Weights of a small GPT-style language model, trained from scratch on English Wikipedia.
Size: width 384, 3 heads of 128, MLP 1536 quick GELU.
Architecture: LayerNorm before each block, tied embeddings.
MLP neurons of a small language model. Each row is named by its layer, matrix (up: input weights; down: output weights) and neuron, and shows model dimensions 112-303. Each number is 500 + 50 x the weight over its row's rms, rounded and kept within 0 to 999. Numbers have three digits each.
After each neuron's rows, "fires after" lists the tokens most often just before its 100 highest values on Wikipedia text that the model never trained on.

L4.up767:516481507519562486504419513488520502506554406464519503563552494538565530562489487514557555519530401574475485469384431514587441483523475468475440486518637510520549479528408471430462494624495545483404450511536509535575487414455541502399519445562453533495509485520495530427485564519528528490498444465502528462545460554592480412438521479516476569533524557606464489453472480558468483447433425510404433460483495570446481507503486545436497426598568546494518458562465410537542494516421586399593527501501510520560495498562495418410568482473581439543496567479580504355460488377545541517
L4.down767:505430569505572512490512556467548447525408491406566463471545464523524488490487436439564504524520433476574498515408564500566532575501454494498502415536555599541524520494539469450483430563406470580487522455575430518551510547468440485524498566469540436448541433493521472422470534492457431519534504499476541473506558583541542396482477566533438513441581560445443546496424522574441536485547514513518521532474482537492451533503464615538495462490607541486499546557460405513495593418430477469541580568422564577494498545559379539450519488505587551469450458517573468464597495480467434436
fires after: " d", " p", " m", "p", " D", "on"

L4.up333:447483399437382496532487479599448563423418557511501416452447554508429496528467449451527549580491434523445474521543550521392554494485541528507490507484445495534457568512460485498385479453578569467470561519425472470481538521408483436449470562494495515556437449456427527460560477454536573492546426502516521488543499537500528420490546492526461426513398495604517436462532462577499554488493555488541562505507490509648517445532440502594441442510422425455489563549505533527397429443457488469491552527401485487483524615557578375504477501492547440472521574608606485526405560533527495441
L4.down333:464609490499531490556496439480546558577548481534550603471477437551452525467485514572462489411562480601566648474491517578488515556450546561487498543521392538525549439503466517498643506517486470477466544430496564555521504476546516537552530431455504459419548445480510395553559491635470515448523521428379593536632449581387535542501436518481471563575533531549495533499528526504483534490520556430479525509519544406426556567426434519488529465504576458482455481434505430436535471482482512433513460473487566504449496348598409532483481559527501594493477444506527464430528550527547396500
fires after: ")", " L", "is", " min", "as", " Ha"

L5.up879:533527514608474451506488453459498557457554512483503504514478433500442489493535479402439578513488379517464467540511439578489431552522617564495481484479583463561472414488522459517525495442419593522492469546406474478476532430494480495517600475528438485499559409523530483525536582486529518548510488549577463566454601577574522545547528423586470501448435576488487588592479493478438625516501439562488489491470584525582481384456454465565481484489498456496516491467512486578501550482465510616456615503559508417484571539452462471437464473480400519524435550526500527563448453478423508489
L5.down879:480408499511520605483510500513552466548473471445535510412547558409474576475551537451493501504623561457572529506413476492457528476494558549501510533464431521525587512464466500588451400576496445495511511433494442470543474569464449540595491487439608451437524537534556534521407500540503569474537501498479518577424424491523482573514464428508452464612500485591521530438462475530525403458604585343496500545507501566545579512522464507448441527481530570471487615584553507561555547501489382539513520422449559657475534532503524469521451475501602529430473449469510498516457495515517475460
fires after: "-", " J", " L", " H", "h"

L10.up1210:490524507500444525496481420486480518521536469551506457534527524455410492537568486495485521499606493454530511532500581499446484596413567432515453502522500484479489452470489529510479599513515448488531631454439533450491470454620495520572497508578568414565575554445576535513550484510479506465381442457470539463457529690426449591488421495533518509499484484499596595421590516475462531457535530450537553533484419480560489489510518567571502466593460512492415570495517468493426528446528502556528531457521586560477540402531542472518559576589593554510517533460468468440480499501465499589
L10.down1210:543489520493564469524555521512438520384502425575477412371500570590537566439385531472451489399453486519481516484494488468445603483443478438421433516576427490433556525606471393472509473508478462577476474500474468533559477634476529472482567526439459518559456515519560510447514545504561560538553585469512449484488574483456495459495514534506518401515429438501523420500397530458473497541458535418475522532555467549546520549564513442504377555516518554531455487436482412499502508461551560409430506470527524581475593490365500477552454527525559501511526430518445553448506493547465465394
fires after: " |", " ", " (", "–"

L7.up1136:505487488521507460464505535546499474498500542504522491474591505547484530453611459499507379482566478468523502517459466498549499556483387504447359494501520560492526493436478433538514571542515533565540549470473501557421475491497526477537563433457508506531545454565479562370429471360468553454499507441475478533462467481511448567424530457510466534490512621510530450557488445493526490445487500577467584496490585407424466538462472576493467487357481548436427470601501439417457623577583461503538547393482426544530541542566523518501522428559460480535483591478623492509513539503462466379
L7.down1136:424504415479555481475466529465506533529546398475494428381521476570576461520492487423386424529448641465489562390438448503544479527513496490559511364490480540495502575506472477519450499436621534519575559460477502503410542494555496492548449547499532443570524459543487444511431481509479521486548476532550469441557540463528532529568510491523469500510519535485449534599529480493472457447530569508548494412546483494501537551487457523484460464406451564454416427527539506425559645419513512483509505440500549492515501485510564523477534536494509523552416530545487492520482492476435475490
fires after: ".", " al", "==", " Al", "==="

L4.up340:478519576504454394484441531504432439497463461525418520504510500576567482506591530546399523525451431487549539444415453534595529539504570456517374500577534464548519494541448536470625466580523458525440472459469546445498531501522569460509451499526526469492513572427509608544461463520527536500519561477537504554494574504508418478533544527372488549454512530432462477497365564443550554497517448495401525436470433552459500496482536519584521435502493423420553535496445557479543505449497561537658524631464442571433468564512483531494432466522447448431545432536569535488472504516472585444
L4.down340:516396430514502523453396560349457532537518466571576421383408428486552478561502457509400462495528550465448427429496463564625550444554509486457479527543455563406578558496546489539501541562516512506540453484457528478562552447406459452522535483476575507500484511601496446429477479567482557492479593470430527474465597536423481506524466494458448505503509485535474419501459479590535454574448527498446497484447545536504439506415492464468543428497410525567508556515522431512486426517460513454492495401592510525509381493501490388514437466575571407563532521514469550592518502512551494498
fires after: "\n", " T", " B", "T", "B", " t"

L4.up1343:534503428512559448543533577490537414616589547455451438492549473528536487475521546510531460627508565519526476458540482488597463504542587483602445511494554595492525661428452466462458484411514548432476552443419547510480554584420485476453519515506404527585591445465515480588527546503506495488531511526448489421402548499497438530479454457543513525483462522561518590404545460490546509561462429461479463426473454410469545474424527511446510444405558406473503422513465469538513513600502422517479535496567514504546529466490482510378417511449477490470514440551461492563471469507595512521
L4.down1343:615415521562509414588446496465536481500504499463533551463600496378426546533576509576458444606616513492521467434574509525548475510529488406562475549459459543456486494471539471565511446503496462448522632478526446465534488510540528427603425424553539582428498566604539502512459527444478545502502498491419459483464515519539575530433518466384517443515548500506495510545566471518482486483479430504532523481490443495474531489489498554561429476437513464506530501584478505500575509547478504501443519599463564545628488499405456470451562547487499515409509515454411500526566587453559485505
fires after: " D", " H", " L", " J", " P", " G"

L4.up49:491503514491599538644507570503466536432471369556551444514542456563456491448512650507428533474520509492580558499534532498484501509524455445494597565516522423544478399452420608449486431462518523519540454491557493434465473518546551439487450488442481550614598443537552463549496513597604521540442532532439599544457583428483483465553534528535479494393533492550439581451479432492521516568435468495506504451491498451418523532500548530505537509493565507511530526501529522520472472499541510452497542440508560465505446498493420479493462468536515560558448498484495389424565528532501545402
L4.down49:537587473462412459468515507457501476483457436439495528407480533469530504511493484584597445497566502431573519515474385550423483531466446464593438468483421558451513500598589465575480470411619434435508555537581516525479370552490507543432443611451518589465579532544520484501514456504460475599471516400413426486506417464514531465456514537563459501496533461543528559514450487591554536492593513521501523521527422606541461571540567522537448476521484496534542533545557483588454483466423533513485478459540500472450548537448548508476537518575415506515577440542462495495551542459491461484
fires after: "\n", "==", "|---|---|---|---", ".", " F"

L4.up1510:490486478470499505441511548516523534514522472443509475527469543489491533486574576583527446421557582451481484476538480467503467545518462506551517466461507552396490486439495518423524411447440494399543382468548502509584457523529461436481465533547519484412494545481547556471561480473459593519482582580467510498529524499472443409532490503494502535557488537420479522514484562467576595516442445455532560544516550506539432552519502518541522527438574517424440500423559538550459525430480553420455517562489550464539520430507626458455440552566453503429407461451549479516614553428549584461
L4.down1510:553535423581432579564441496535445517413486469390522453485535528532446467511490501431430423624550535477494615582544424490559606493549458476480554575503565512499468435496511533475590469528472522572455482480533530462571523484513567449539638467454485554568485509485453550583513529484480528468529491520451467513555521475552524466440509525499535572547585519533438521470476504500340513456594514446453525444496494495507513451526626533441476379506489456545588498507547509596485576419521602527512454487424570477508520413556497479496471499522476461572489421547492511523500366473378532461
fires after: "==", "-", " career", " B", "|---|---|---|---"

L7.up1348:529567410511520443507525455447512424491482463509387435626584549547518533572473507530477516590543468440427598482419517488518532525558530554476530597428546512428567435459556520488511579489562444535481542456521567484582476438515478467459489438448413421560496407533511538435462495499435566515601495511427486426423538526568534511501510505505541564529448420438532444532543591545533548495469572517511508562460476453577440444477592518422434493481519427447559506507434522427498484422485547560513522489543488576498643538516411536391489512602574451500407473473526434482454526506518494524
L7.down1348:540519507457378544455478525472443529493496412617562579510478523530485430476464464427491477542523455491523453503556495546473542589626544498592463499462535522443474527550492503516462486517512516498490632444463511468582525533564426518501488494560404510485524426523517444408517478583549530442425477439539462617447492475385552611528535434508549559609504534496452467417424511560514508488490584419407449435391437532495574474558509464468451566508360422524486497524528554507496470515592528490537570433515495537429553479526534497543451504480566537611496466518474416545516459524544624545
fires after: "\n", "T"

L4.up1472:507503478479480491544539557439458485463516477524511527499615413477531413525494477418512514541483529501530541518388651462516429554398486442516473432541498502500500451475495451471608460558527477572516450557564541525512559513591480501448517525479404470438417450532459624425428392465536422547525523554459566616486513401413524551494542501523449556456491639456485514459549450460484459529447521406470542510540427530389554429404451519442414541491547519519585505494508491466472479637530519481480503474484543499581478477563500433400498504493467510472508461386508429494539431517524495480
L4.down1472:550437549455488543529525535524463506509480453543588492438554519605459521446506525484513414477558475499475475509425507539527524546340439503570474461509523395476341541551556493538457468529502425444532400459591467489513470505509518517448439543463514535549518515418459521404428473456548553499481476426499476506486533457484491616493532543478526445537495493448531418521541447525472498435493580542517477507484558381480490453461509495454507496427578475570487486490469494394590491530601512405470530535500508535440535494445510463510441435504458565430490444467457459508490479471547615597
fires after: "istry", " Minister", " Candidate", " App", " U", "minist"

L4.up1283:481576570520494532430406576378592567456547470460547461486507376465546492480550563580460439465499454562521443383500422574469508532454518527471546531419547488473498530569366529544457496489459499397508582498489499616564491447541555471452537452529529594496381534432505457502517518556487482474478487529504492527491582458457535544424489491525563529473561509484445491559502557519484497465493439582523480433521416480559545424415505527502561515601447573534507456493525543539485498551514525579585435508497540534544578560500440506429445519565482578471487474447479464591453582581545463515
L4.down1283:416418482541454354429488483495499505469456514434478461522505514457508500570446469427584587514495429489550482515377513420534580663517488574516437448478491426646506487557511555567525492514543399488496492529451471484534412497456487540523499504500493535532515536629491537512433497500507444531494527515557569538525362488464535616440434511528470451620362556544451481474519440528573524543499515472464501513551492457449430614549452574536529603424460528452472413519574524602447580563543655469533465469463567572524512478565469535607470513388502407512448577560453541447513435511456497468
fires after: " H", " K", " B", " G", " J", "."

L4.up288:425580419446539522488492519518467550606496527510488529606516465480494430514558449444504398450536567428540473439464592476527573492456462453599422514575607502581415447524527567482428453359468523510484453523481503489507416501435464493520573479512442596537513485501551476573522436524511403483539529381484424461565434525540463442498582514484544521603534509601553539510611472423561528555434461384473382435466550522420525483528483546515538493479401462472506558557489554463578548478437417505524536416509532478496529431553527520492502451421559508420517495533539460466431586518473469477
L4.down288:543591447461494499411503539550543488487468502449562521465565471532536541537480578589516555527498480495500438455496492507539477543533518512480493485561333491499540543459499444456513418473438603429533584540549514480469527549473560543445462569468551462445502525510518405535514485481501526466452492496465584451464475424492463490527440447571508433431498526496477483508543470543541532505598539609504508412509484476541587545420465526462458458464519555561467512480496562553406576530494571445476447592497489529491481593522618576522549554547528487392511500548547489325451483503466497524
fires after: " D", " d", "od", "d", "D"

L4.up1522:324472386535508532489487441476498511500499461475533524522428559525366520468550471480429460523614463521538498463556553516460476576424501536440581562482524527495528441523502551580538414499445438532479440548519481540452497472558599480511613519454487523560494429441504526564459535475419568498505513527454491593447447576496491528374544586550532448512399570439479580605511517487494513514450472530581486445447463451563503531441520393502532522482503523545453412412482527569496570533549531515475447525581492573508470471481503471419494484446497520504499484514555533506398452575448516530
L4.down1522:600539542509412605452557487419445542465511408496634469488542469515485499469538551541493548464488535537473516357581470479532462526547590545542554474525544474493538513459558437455488463543471477509449422501547509461578509587460567523584498470418564513565496565492454529471505432531472481460530451482470574455519556437520515466474478514614538543486555465555494568545407448466502436498463476506568447419525476579468437424487469443529555561551486441436533487582548471495541528434414507559483377539597495449484564422449516528483474467515490501517519539530512494569448384506554575464
fires after: " |", " A", " 1", " 2", "'"

L4.up162:472550495458587491527419469537488458493420416602482414570494503428535421534454534573540532483530437412441471442509505658521424457525472518548576491516462514455536530522528396461442487442407490419455423520557487562495541468423544453468489575480550478530506445550503432522478525507435515485509479567526468551508481553538490494432548498601463530559499456545563531545564502561498457480460474504488524514506528530488511517508473459413551446568568494428494590461520415505440524549521572485444400486500519427489573552482494521520525475557450474552580544483387467501488487436532503458
L4.down162:578518525467464420482414472513528462508458448470460541515457528518546468527478519505498462519417511525478453511539500530470501494508584500497452491503492453445474576518562534534519536488486445400463524507492505451484533516542491491579472401573521486525441449571583581411506508601499494578505506509532451532454496410467521520499476439600571493468566498529503500524475521483451484528465456367518515488442513566515474512549530486527565522545479422393500507588384624507491531443467437496523548625515460493516504436449538475486420463473437515476625466422597494499520525490467557419
fires after: "%", ";", "$", "."